Weights of a small GPT-style language model, trained from scratch on English Wikipedia: RMSNorm before each block, untied embeddings.
MLP neurons of a small language model. Each row is named by its layer, matrix (gate and up: input weights) and neuron, and shows model dimensions 32-127. Each number is 500 + 25 x the weight over its row's rms, rounded and kept within 0 to 999. Numbers have three digits each. A neuron's up and down rows have the sign that makes its largest values positive.
Before each neuron's rows, "fires after" lists the tokens most often just before its 100 highest values on Wikipedia text that the model never trained on; "fires on" lists the tokens most often at its 100 highest values on Wikipedia text that the model never trained on.

fires after: " w", " and", ",", " C", "c", " ex"
fires on: " was", "ill", "land", " is", "ant"
L6.gate377:506523516544498482506503482528496523471508547501439491499493513510445542485508490501508482476517503529429461495472540505507507482552530523485511508482523489489489475469468508476519499465511526500458481459518497514503520536513492492474484484528487543498522503475522483539454491480482477522
L6.up377:540525554509537519518449477500527497491501518503513518456522518479449510541478473519542519500488518528475504472529513514502460494464531494505486524523529463516495538452487496506459508511476550493488507477493526506484528494498498501503487492495509523500527465526530497516496481541476494455

fires after: " l", " L", " M", " t", " c", " m"
fires on: "or", "y", " ", "our", "i"
L9.gate385:538546489519494515501517513518530496493503486477494482502498535475502483482505467503509508485503543480529515526496488523533485505507516501520485486466518509496482533493484502485484515495496521543516509519533507520478543511504522451537489503460464510523468482488574526505523524491527495467
L9.up385:524487474488490493488476476499480548530498505494502541508485464513495528471534501514544505488512483532491546491514477499477513516496469517516458475530545515507499487481498502548498509455503525502542466473481515536511509516526499474511497537532489521478487457503492475521475515512519506508

fires after: "0", " A", ",", " M", "°", "P"
fires on: " he", "s", "ward", "ed", "'", " Ass"
L9.gate286:451490526502496515470536512470487475532527479500488454493501509482511517533529505539482503539510490528459513514480452469487484471503532513528482489492508483477530555516509543451517467469526506515490523487550487470495500474526495518484481497438499485506547490447466514464526540478502498509
L9.up286:486512463477467492453510511472470481530542537518525516506474473442490507525502472520475491492528521481498480524489513518564492457488515488543478520469461473456508490517513502449537449497503548484503492472496501471501531475492491505542519533526515497495489490488509497496520526528525521514

fires after: "\n"
fires on: "===", "===="
L2.gate399:484499447519502501519473527489489481455482529456492503464513514493497458517497526537520521474495471498476498488521492485489515515499513455462464510464441487506540520491478475462536497475501523499457537487521474498505507493555498484503511495531469540521467504500535488529526491462535464524
L2.up399:454486483538502457503489526536477487467493494477478518483499560521489474524484535546520497455526489488432491467514493459455496516541518501468525515497428472533526519521477470462501537481505509477484538487522489530465477568524471496472495468505472516479487515514511484488520493480520452504

fires after: "9", "0", " re", "a"
fires on: "4", "1", "8", "qu", "5", "ely"
L6.gate202:504472500520528498533495483487490478533469513564438512528510489503458460507519491491493498461519484451526479477495486512503487486499494536508503517472525502540532470446512500479507498515517491515497450501529531487530536461527478528490508500482513540516509524493497474466503474495526506461
L6.up202:494522502483450454538470493458512475512498518503468474491479456535489479534474499514497491505471478483443473500527492476521543531532489530496478520520515528458504521488463532488489498461525475464518452527463539491506495470539492501523489485486489527515486521509460517504518489512519495494

fires after: "ed", ".", " on", ",", " from"
fires on: " by", " at", " At", "\n", " after"
L4.gate427:524500549532535490481516474506508553521516562490451507477479508501483480510500528509512521503491487468481474491515520520463500531455515504496508502482487476541475500487513488463493478525486512556516544474474519498495523509503476492490494516497494503478495482465466430530528490503451494477
L4.up427:498512495548526480507495515480531507520501505507482512500456535521536503542499504497494516491503516491513519496487495491438455503516497471490495501475519501510527488498505517478516477518482479499553512449503489496535553484501519450562448462500479465500501492482496471496492495536454481526

fires after: " c", "ap", " v", " V", " ex", " rem"
fires on: "t", "ot", "rit", " not", "it"
L6.gate372:524519507457489447526533499509529499481470510518506477512503477487453542473499467497438520490479516483506509534528468501454519496505556514463518536489495508510482506478453498500472504508485567492447535508517522477500513519506534454503522500516526490488508474547474526491516533470507482487
L6.up372:547494568472506506513490479499502454506531531512490476472490484532507478495460514520538454499504495518471510523478464462517484501498535523470456474498490450492533525512494495449479570471495527509510515470502516542529507502488512482519512519483476511495569440523504489512523472504507541494

fires after: "\n", " =", ")", "er"
fires on: "\n", ":"
L2.gate174:546475481516513476487477514492559509539538520474526472470518517491498494549502521523469484482500517527514511546473536517494501519495482512505510540478464468478469540509551491549541492540481509492459488488488527495489505450462501446506459479469478508475529464566524511551531506508479509485
L2.up174:501533514503522501528494508493549513550519489508519474489512525524545499497508524527484477519463540481535524513494513500497512511521508491517506563488467485484506509452509489531529477515437507484491433499483521512512479460489480503542491471499495488492518523539469540492498450561500487541

fires after: "1", "2", "3", " ", "4", "."
fires on: "4", "2", "7", "1", "8", "m"
L4.gate52:502517487489512506522474510514516496498531537503527452488474505551466465518477539531486472479457499492500486540463535501485515536471486498512556483509542507531490478475523532541499496524489430517517533542475543501511491493550478457563475537526507488532491521496512508476483511532484537490
L4.up52:565532476490525501544489533503513486488496505520477497504509438504544526498470470487513498521489510511532514522477521490499521484512536470475501514498510516480522501500476496582477513495490503531483496510492472516488522573546456533530482482542496499497510509476503587478490503518460502475

fires after: "9", "8", "0", "7", "1"
fires on: "9", "8", "0", "1", "7", "4"
L12.gate119:489506504523578480533489466483501474513533525490463505490514516450502512492480491493508505477462483487501553494517523473524490468485517550497548498469497518508524476494521519454532499553527511501478469484525491476515526484518511459564507478486534509482563542504539503459484503473526498483
L12.up119:493479538505532505540524489492540452506447509487473527468481465492535484463525432512535521541514504512516532483540492510555522527495492455489521471526494469463536496496509504462546529478470488501489521518502516520468514444497490508522516506518461480543517521500481465491514484501498503476

fires after: ".", "s", ")"
fires on: "\n", "==="
L6.gate183:491469518535458503523490484482500511503477553522466516459497477451515507505524517528467509492545505491544520506528471449511576493474508537472468531494516556468504502503493469526481486494545489504518515516502520506478558478505516509488493493496469503513514552505487477472453492502479490549
L6.up183:488534485530491516459524502486520487475463515538497450476497514527515481518526538528473500453509537487576523517515509474523520511548549548521504499467514517544532514518504514459497496517465467523517498526500513471515539465479507510550480488548474508521499540488500475500469504557479497507

fires after: "3", "5", "4", "8", "9", " S"
fires on: ":", "°", "′", ".", "v", "y"
L11.gate302:527467502511527525550472488475501498501498502523514531544504533494514516521511491491469512465513492502526540505497526490439472521471473520507504461498502509501504501501513451483563467503491561519524498436497472486527482467522498546466492493469541492479445487503543550518507458528497517502
L11.up302:491465476453499508473468490494530450493542494494502518531509459522508501515500521504478441470493451494499501506510476503467542495512510480504486511511467530514496452511492541507462521456509489475459519468525494500504504485513486523474459520514518494466449473509481518488476560477522541480

fires after: " The", " the", " a", " A", " an", " for"
fires on: "se", "y", "mer", "w", "re", "ction"
L6.gate5:494482521486514532508490511544494530498488533470494478486474495520485491498481552525497477496468496493505523547534489490484496469541498521531545488477504465468431486517500532500514453472459538497504503557498504531500502535492494495509479502517479490480486507479478517458513524546519460474
L6.up5:478464500511490504495460516467490501525490477491471544513440507492529486493503482529488520510480454474497493498507502529453462525493497527502547481489484502478502493516538501531488495488496465483494477505488498487521519470501534481525493480479552517537524512489552519480516518478511489520

fires after: " O", " I", " A", "A", " U", "O"
fires on: "l", "b", "m", "ut", "p", "ity"
L2.gate434:510493511503498512500467542533446530541463439464525512521534484482518469493499493489470526508518518513519530451479523501532531525470543532503519506510509507494505479474448430474470494505473503521536479508497508531436517491469482546502508478509499494465469526499467528493521446508514548524
L2.up434:483509502539507506491498525548499515494479514468494481485500472508514523513487519480485515495509544491537496473537483504516481484460501477543499479453445465504495487524523504476500504491511522492484481517548494501500504487533465541530524517487481520518468524477546527490490515482501451516

fires after: " ", ".", " (", "2", "3", "0"
fires on: "9"
L5.gate146:526457505521456504509535482514457523484458516469502502468497518533463496482504513525507497520511484525505508552512514506528539504519503516490513447459519522470503538491486484496502440547499501507510489525497541523483506498502489491471503539487496475514481499479477469497496443502541496540
L5.up146:502470511532446441478535500528498500508488476507504496482455587584491493503486501487499479475492503520520487514513499490544488537502520497530468511506484506524498528537520522504493482517511509440505498530522530526477480537495515465460520522521494487469500503508468489490531478457518523517

fires after: "\n", " km", "."
fires on: "\n", "^{", "(", "ert"
L2.gate144:479544500489525497483484505467492499517538552508480508495468499460509507497497557499516482502521508508539529494500517459465516490518499428493506529505467478496474567497482520513487532506464560491470488521488499488557477534496464484527519526478492489505516519520512484546508558462487501482
L2.up144:490494498495505510513523530489487506496497529531485524489515501547499478474493527504457461529508542482522553485528528462454492486526503450500514512483477480514526525492483490509504505514479525479462490495483546492543495569518509494465499513467510501476519523544506507560500557471473485488

fires after: "1", "0", "p", " sp", "\\"
fires on: "3", "m", "9", "ly", "e", "ed"
L9.gate131:521493492495515483513526508502491463468466525493475475496497468481547512502454496455516518452491502487522505471439505493503498499507526540480460519479504514495515495467480520514474531485484529531532527465451499504503458516470506518503484489516460497502520486534477479482508514484557543500
L9.up131:517456466529453468510535486495523546524455475480524517499529494525508516479490511500530480485519509521482503474512488511449493509511523513492504536492472493514483466515511489477484504483508479519500469468498515516459484476516502547538485454488457500537481515540459510458459491493512535458

fires after: "l", " L", " l", " ch", " al"
fires on: "t", "ast", "ant", "ist", "at", "art"
L6.gate335:532469494489502523517534469481507521474470556499504548496523508521502442481514544475486539510512496511484511460549521478551456512522486527504458504517468514551511511503500494489515526502472527540534514493517459497507453508480505456494498492500465506516482479498527497525544518483456506538
L6.up335:453568529500538508500510478486500454497479472536511536460473537524544472547505490501475521514498513466557543532495548442494460514509504520480513500459476478536546527467488533492500484492464476528518497467522468501496485535474500536478490501494491498495462499497529500509501489471502457484

fires after: "0", "r", "1", "m", "rib", "l"
fires on: "3", "ed", "ary", "ight", "b", "8"
L6.gate208:492516508506480490498508469501468473448489498474456519472479507496543464452486477474505453481464450533496501460499501498482466489510543491537489499499497541479471497479522506526467514467515481506467507529498503491505497514467510457479477527477473582461512476488530493458480500482539491471
L6.up208:441497482503498498549532492501522474487453524473502529491501535487480515548532510469491511498501512472532503457533504500525461487514512474506483482517521513500498503492471475475535481478512472501518494527512509489439547476451503531545532445461493535476463543510490495513465478486505482483

fires after: " O", " N", "O", " S", "N", " F"
fires on: "ther", "ess", "ow", "ever", "ne", "ev"
L5.gate9:466567502485475480528472545487518444574477485511505516489491561532512485483490512523470515506511519528476464525508500492473476518472497525496501483543462494493507469507466503476492508455523503469475495474494479516478484491493503467541521518517537524501503490499530466481553518497490490492
L5.up9:472528508511511480537495505502500497505469478465491501504463562484510512494519470481512505470467549530478466451537511492461481482475499522507495507532480513481552505496496477511493494516483493491514557505507515495513532441468504487465501493493481494451467445473518474483501445512476525485

fires after: " W", " r", " w", "w", " gr"
fires on: "es", "an", "ee", "a", "and", "e"
L9.gate142:539462497511478482516489513570485465499500503503466519515523469443496495496545511538517544485457470449500512484468512509520484473487488491476499518489521456492507457474478497461493518502459542525500481476501459461464562508507499504490484498529528488497507527503527470511507515549533472479
L9.up142:514474529553521512469467509516456518454479508500501504546490477466487498480487495511561447516518478470503494484493508492525509513482483506438521518517518472488443519511478551505465484526494528500505557520493524507491487477484465461506498484495470526522534516535492494545461477528481492495

fires after: " St", " w", " st", " W", " r", " serv"
fires on: "ater", "re", "and", "ace", "ay"
L5.gate441:512490468521512543509489507541490481493479501471492455542490514514507514500478505485518469527501499514453492494473496539490524490513450507534469527458479498478465511505508504465476502524500522546496518531531489550485481505497482550514474445482474536520497473504507507473498509551507457479
L5.up441:458499505514528533497529467518500496523452543510506517551524483490474527526530507518515520474535504473467470509501538501554509498517504479512493493475539458538424511464478499492527498471497565501498535532515499531470494489448496506471442496476478528488507524513526504520494498529482513522

fires after: ".", " p", " sp", "i"
fires on: "\n", "o", "ir", "ra", " go"
L6.gate78:488440506517530471492519517496483517513497475485516548485540466496445510485495515529507479488492496491521509479517501491522507511548459452496509547487549520479544480521513544485487531480496500499500483502501502468527536456523494517498485504547464531528525511538462487521486499508449521511
L6.up78:544493480514495473452459475529517475460485487515506488485497467459498471482472485510520519481520541496522518494487490517517510514461464522483527494498530480531444511497478485483521491503454497513521502480510517494492545506499528488504491462498503500516498540514516489482520492518494495497

fires after: "un", " H", "r", " B", " K", " g"
fires on: "ive", "n", "ouse", "ary", "ent", "ural"
L5.gate287:472516526511475459585529486502511534477439516513518499518505451471515466533525493485475494538487533524559476524486480463497502470531514519523520515470511504517523456509494509521508476524487484487468477482476474516488548489472530513472505505519490468476459522503512522475512539475511422540
L5.up287:540461470491498499495549505469493504502458521489526531517510507528532482492484452483534528501494503519488500512527506517495507518477487491462534503491525546562506475469482472531526482513499455493466500492546484478502511522456539488451520515491490493497483511512515482550447504484492476510

fires after: " a", " D", " R", " A", " S", "0"
fires on: "r", " f", " l", "ed", " tr", "-"
L12.gate216:496487476454492489476517497513478489499482520493491526494498497510505488478520473447471521512550496482553482495494490489482508436558486472513468494485483501495518485477506527533487459514536443528490478479482501455491519454478509482488492487489536445504506472497518484470471484496440464507
L12.up216:507511509529501477565503468495526482501464522499507533474491487511510508481475528538476486485557474504501516522517518537547498501533462450492512495480475498489455492504489494536518520485534538488497520497482510552486504475507437519478515490461464472511526523511506546525490487532528509460

fires after: " v", " V", " rem", " st", "ed"
fires on: "ar", "ill", "s", " as", "it", "ain"
L5.gate271:481485483465519427513495494522519526481502501492477466493512458465477539450494526497455470486469495529490463494529508484500536508522542522502507496501539499528521523512533476530502495490475482477512505470495512525462522513466530493493468488564511490452505473493481517441510512481531487516
L5.up271:503515457490540465515542522529501503519495532457489522477498486485517501487427522476470506504470503519450440532498465540527481531520497473462531492514497482502487486500502523498513535462504483527485522459477470480474456523497501489495487454515480496484510455447486502500514499566481470456

fires after: "S", " S", " s", "th", "O"
fires on: ".", "ony", "ev", "on"
L5.gate221:494507571529489512548491508503519495570506506467537502490507527508504531469484493524490510487511471483493495525483524525463488496487483486473539540560496473458488465530506485524473482487508528527515535551465495487526489496543434530510489540509484471505523514479527460513504466512489517510
L5.up221:530533512520488505489585544493468472489526517511510528495517575482524500519476458548472505509494514509490492508547530529505489504544489489464525520543487426507533506511520445495480475467543487491503506528499500514482532500522507516497494492464516480527501485494525493500482476525480511557

fires after: "it", " R", " r", " S", "ort"
fires on: "her", "ed", "ted"
L4.gate186:521509489506526477433501507506487510511508541550462516516479520491503504469543456485510548531539502505520499537498497540488550520551498530520494494497504501516532516508487474480492508493523478526512460484470468498494524515533471529503496478479499460492536465493479513559515516534467522527
L4.up186:521527449547479473481537510495524494478467470491520503489509584482507491509473489491476503499477530473511518504522487533476498465526502479555497466505471479510546523535512484527504509509547530478504484478497483456502499492501491519493463454474501517507508501525507486497495505547519496469

fires after: "\n", " is", ")", " was"
fires on: "\n", " is", " an", " a", "\"", "="
L6.gate438:516532483497509499481473493506515471493526508503535479541481491435545470525515501510434466496523548498484507468488486506490484518474553507498421509474474479523511526489506516516500466520484510483479466486488500490503512506507538478523507511489482510469556465559455512570510503472485470521
L6.up438:534536496443467495505494490476472473488502562490529453518462481534524508510525522481462503484518503512486513487499467499514520521463508505547491473463512517483507529515502488517548458502512477517506484517522485513520506492507529445506546487525523487517555517532483517544442520479476476503

fires after: " T", " t", "T", " I", "ot"
fires on: "al", "r", "om", "el", "omen", "i"
L8.gate39:499507492492490529459460556504482524508501502512481458475514528510528485496472474488465499485486456533495512522489547488541487506494497476525525512527523528537500517522479496470513499488441505487483472531474478445485539474495495459486491492493516521469446480547501493499494504479447505470
L8.up39:467500487570504519548464502455469493508488474523492549510469530489527499501507480488481536451502529458488465504469495513491487473511524493538464463496498494512550510446537521498504470496491496516500480503460485458432503495506515510500483512510486525518521486441499480462509487465513463486

fires after: "l", "r", " L", " Al", " El", "el"
fires on: "-", "ig", "uc", "g", "clud"
L8.gate369:522488512497530514471490524462515493524507500440497512501486564499502476509470449479550507535466536487518501477528448490500488501444486428457509511493492540517492554531492516528501536503478514500510501526511488509487462500494477538508502515515498488510497464452494530531481490507523476517
L8.up369:474501530514474512550488520477527488534504492493509556481488491553519480465523507499474527478519466547464501485496507510473479496507506475485494472483521510492515516515499498477491483454542522456469499510498459488501480530527482512512451482496514515459522487459498522486514514543500491520

fires after: "ic", " im", "ec", "ex", " ex", " N"
fires on: "ip", "t", "p", "ig", "way"
L5.gate187:500545499517486498481507505526501541505497524528526520504465498529475530486505462471522522503518498488484436496526469518522485523508531482538527435446487478472485512511500491519476530501526502517429449493459510517500531497502494556516491504474476560466502513480502525530501494462513508508
L5.up187:492540473504461508514526459507540532492478536531515537485459500505467550508471526494516477507505501510505457488488507510505487482452507468468489489439502498524537525480525542506487519494540503506485504549510536492497515508494492522516526496515471477471516437482476500495552464496494544527

fires after: " t", "a", " T", "t", "T", "A"
fires on: "em", "use", "en", "al", "s"
L6.gate168:529485493518519519493448509476469473500488481489515486474525514502562479468463509474528532515496537516494510540439542454526512523484538490533509522499478540515507488496508474500462508511525482504511492505456475512493455493515516473491491515510476475505474530482505514537498510470468505516
L6.up168:516503515533485487498474541502449478481526510516542545451480504530538493512504483512487498510480491489490512527465528506518536548516537497514457485500493521554482487472512483481522504524480513483509504556478483515520469431454522527489554535492456488507479486514507541534506511485510506452

fires after: " t", "-", " st", " T", " St", " re"
fires on: "y", "b", "at", "ed", "pp"
L11.gate359:545527526496521453478491480467542482531464498499544474485494454482492516439499474481495503508500509483528529454482505483485447478477517488545493515480506470507491464535471476495524485499492547521483485502490491495490546479533509515484516453473516515498509472518526509566517542483504501525
L11.up359:469474502521474488494551467497514469446541511499508499502483525526432449477481489522486519551561504505504526509511516528518467503519550501488488500479517511484481481513502509449479494527519533526517481476529489509489554471495528488506529462473532476494535522516502520533506515477500490518

fires after: " E", " N", " O", "O", " e", "N"
fires on: "x", "r", "ot", "ut", "p", "av"
L5.gate422:493491517494478463518463469515483474555461494500482537493476498464510510483485469544535534491492552545503491482512496459496538522503509508528516516510512502475542507486490481446506523526521484518452484525514503534453492484488518572495532534522492512509513468487496481527510502477503485503
L5.up422:478512589507487470497460481513531498553482498495531516443527478538526505526491466520490514494499508481487490486494511544462487486484510506512498492522529520555446523519478500488509529511493521525513508528491491483460469549493545519513490518498469515472511506468533508493479533507519494472

fires after: "0", " him", " m", " wh", " them", " Wh"
fires on: "0", "s", "ile", "t", "all"
L4.gate412:499478496495557491502511451527489534523531496447516505490434506512525455479501483485469483502541518514515516522500519490486510497521540482522470513517487494504484489520490512461531488522518483480466491487455520512536494519516529457497532513490520499517517572507505472472539501505500485509
L4.up412:463521498478540491533506484483496468513474467458504477456474510513498443487521532491464490495510541513474471496503505509537494506501546499489535490493467534512501463521509490490547531491470517519499474479501536524478502504453519452494517471498511426505485472462473459514533529522516513530

fires after: "\n", "."
fires on: "\n", "===", "====", " At", "==", " Sc"
L2.gate111:510454484529515516529503511511494472509532489505519491534530501476475498539516482497478508499490460511443524514537514470496476558476473484526480494466491488496514497525456501481459495486495483460476474523435503502515507480500481454496491519502480535478468490489518488530539524461468507502
L2.up111:481485462506481517482512480525485466483530487459500492483527508526489457517508508474446501551534502508468491483554532483485494500488470479488481474489466515457519514505476478474512483531489492469485488480484523511509509547526496491522507542474484542507480489507525505525492512407491474497

fires after: " R", " r", " D", " F", "F", "im"
fires on: "est", "b", "ev", "res", "ther"
L2.gate419:507495523511468455582455481498499482514521487509496516505484533455493515552484533526503508524481490476498478521500496482508518502545483467467450526524519542467516515515453509508461485497513544464525494534545510548490508498518481503457555479470495548491539504475490476466476456507539526488
L2.up419:490440511506524480498542499505501514515493500522482499503485470504514507458526498490483502481473512481540510520511498528509503453527474517493523397511491510497535499495494527463523482531508538505488467456493460482522474516507472489515484522497518510528532482500526504509515488484467493506

fires after: " st", " r", " R", " p", " St", " S"
fires on: "ail", "u", "qu", "res", "aw", "r"
L11.gate242:477506477477527523485498533533531528482496512502451503521514485509511491492473446468456532503517446512516503514511514513511509510494520510488517457464468533506499483570487511498480458507454517485469482468493499490528518515538486508530482479529448499487497489506484523546502512499507491482
L11.up242:502481490532524471460501531509534518486483516527487527550505515523508483452523474519500509470503517533462507491488461495512495516490498481488468487504474489480514487464483491541506495512524519511522485496513474517494539532493522533520511473500520473524529449519524478462514440526546501445

fires after: "6", "5", "1", "3", "4"
fires on: " |", "iv", "ol", "o"
L9.gate177:550466472534486555516486488526509526522520535510522455513460463474548522496494475486449512517461516512513493479488484533503457481482511491522480479479515548500536536475508475506521500496491522479503492506525508502524511480570515510527496468464535486489472525541549520517480491484462501480
L9.up177:547476466494501490499442513511478504498541542516520509529546474515537487509474486519469542477481478547565517508496516492528511444524544486519445496511484533496511492505499526561464548496471541522488520548495476498499492504515455537518482476501495500491470505472528521537467492514449476508

fires after: "s", "f", "h", " a", "y"
fires on: "l", "ill", "elf", "and", " pop", " cl"
L11.gate421:488461505479518520545531487501475498485492452457504519465487451530523497531516498494520508497495484462470494486430518491534523522532494553529521537476498490475462518522483463520492486477507486523473505461472541528534491555530503503464502458478513464489504502514533424481547473506501494519
L11.up421:535502500491479482560460449474525474485488497475523584524527510497507469450509502493498464490499502524502479499514467491518484529521485523463473499475506476491503536488507470502514481543472516509497520531508513515486495495517495491489504532489517460506519519505471534512538454516500502485

fires after: "r", " B", " R", "ain", "im", " Ar"
fires on: "ing", "b", "ra", "m", "d"
L2.gate74:512478490517452502507550460505482498536504477527495518486458476511548467511478528498523451522505538532524527485505510522516522490531498467493504517448475540490534485495486482501510520448473499505488524518480494516510520514501510501484489472532495513490510480498476509513469510481518504470
L2.up74:478505482495563509507570480488476542505484508529492482521456497498492508499493475487491497519488518472512536518532483485522487483540512461486508524477445527463519517480502517518516490541480506487506464509504486448487479529501506532498498484477471492522536514533525467534486520476494455521

fires after: "ele", "-", " r", " spec", " re"
fires on: "v", "ad", "d", "ed", "ial", "r"
L9.gate441:500503499520492447454484520523526493515489527533462520494538459476498535471465469509475476522486488527523464534514524533476509467485512499512469547475501536487518494489556510488466539455464494495519521509511484487498492517487549460438476523519526539519528466515489509489521488451520449476
L9.up441:452516471496486542501508489513517471494499472489520494497499497503523493504472471486488511495509519490520491490513463497547485475473504469484530514523488470466529498462469510485464504494476460553505548485464474521490448511499482517444482505485479475500515520485518475487510513540508496558

fires after: "our", " Cent", "ast", " part", "reat", "at"
fires on: "t", "y", "er", "ific", "ro", "ts"
L8.gate100:508521471538486509474502549472523522511524536486502542494474499517487484473539514472519513463509490523468499521481522471509500527506452496487538537509485463442494488530531513530498497514505522494518484428486471497483502465492479501492461512555482478536512501510535488510518492508526481520
L8.up100:511538490486452520430527546492512556545464509526500500492524477478506470516579488550499515503499501501482557508514511487528476497482520508462455527506486505503471471500531506490503488525511518490527517457493518560520539465491525525484496501434462531539461506512462477479500507490522555516

fires after: "9", "8", "1", "0"
fires on: "9", "8", "3", "7", "6", "5"
L11.gate307:514496510494517492527493461471512466471435490468492497489544471532452567480525436531500562506504497481480509513526524479512526496496526516471486494454477516503523511490514527480492506529506530541501499472478515468511527512518480545521525452485473514531504499520530509491520468477463524499
L11.up307:510459509493505455511508477484542504498457509549485484438509457546481511485526506504497525545508476481492512461475496419524519488535539513500498516485513494504521534517511504516488532508529506536533532462523514485499513475543507550502524481516514508504530492566517507496496512496474496448

fires after: "\n", " h", "er", " H", "C"
fires on: "\n", "ist", "areer", " as"
L13.gate390:482512527499485506520564565520533541489494539524494493469468487496470509520527494497425481496472508447516470496483495515468512529523483495478525475490469485543523508514515479476476494508487527489451513506498498503479517493486496490525463531445495515530470539491509484498530537531426499525
L13.up390:484526501518508486521547466490496528520471495493497500438516540522489518502475506547515503539485488507516478514462499472471516464515517496522487512487453480539504480515522452533483536532539508538484500535501472517526486492466493507502509481485503464499561496527453503504531424528478436522

fires after: "h", "f", "th", "mer", " F", "am"
fires on: "ric", " cent", "ri", "ill", "a", "ica"
L8.gate426:499498468457461481486509500507518534490513487516521478473499496552498540506496506496462532488509528494488534468537492473449512502496486538521516482505475444427476506499524507549460524470519494519531508495503522456495507472518452515533484475480487496509446467470523443490521469526514461476
L8.up426:480465508484535532512504537499513526483510478513476546518466523460443467485530479517512464531480491497522496479527519530522498490460510520536445494489473475466465510528495477514502537485490475455510452527473528515481488533473528539491478492498524480520481495514551492453527446499515539463

fires after: " p", " app", "on", " sub", " P"
fires on: "oin", "se", "urch", "ost", "and", "ated"
L8.gate178:469485452488495476494513534493500490495502519490463484503533441505540489468475496499524462501543561494498518539466515464519504445531513500487509446503493503498495480521501502514498504501487518490464520496483511526522510513524476500548533462467530457568534489476485493479500550489518517504
L8.up178:484528522480497472526507526499533502534481525459498489517509495497488478477478478546547485486455474505452512499485514530468510539518517501491506486563507498521471459518505484492540531480476473492489483517482515507563499501528521495540511516475519479475509496497478472513538511489521511525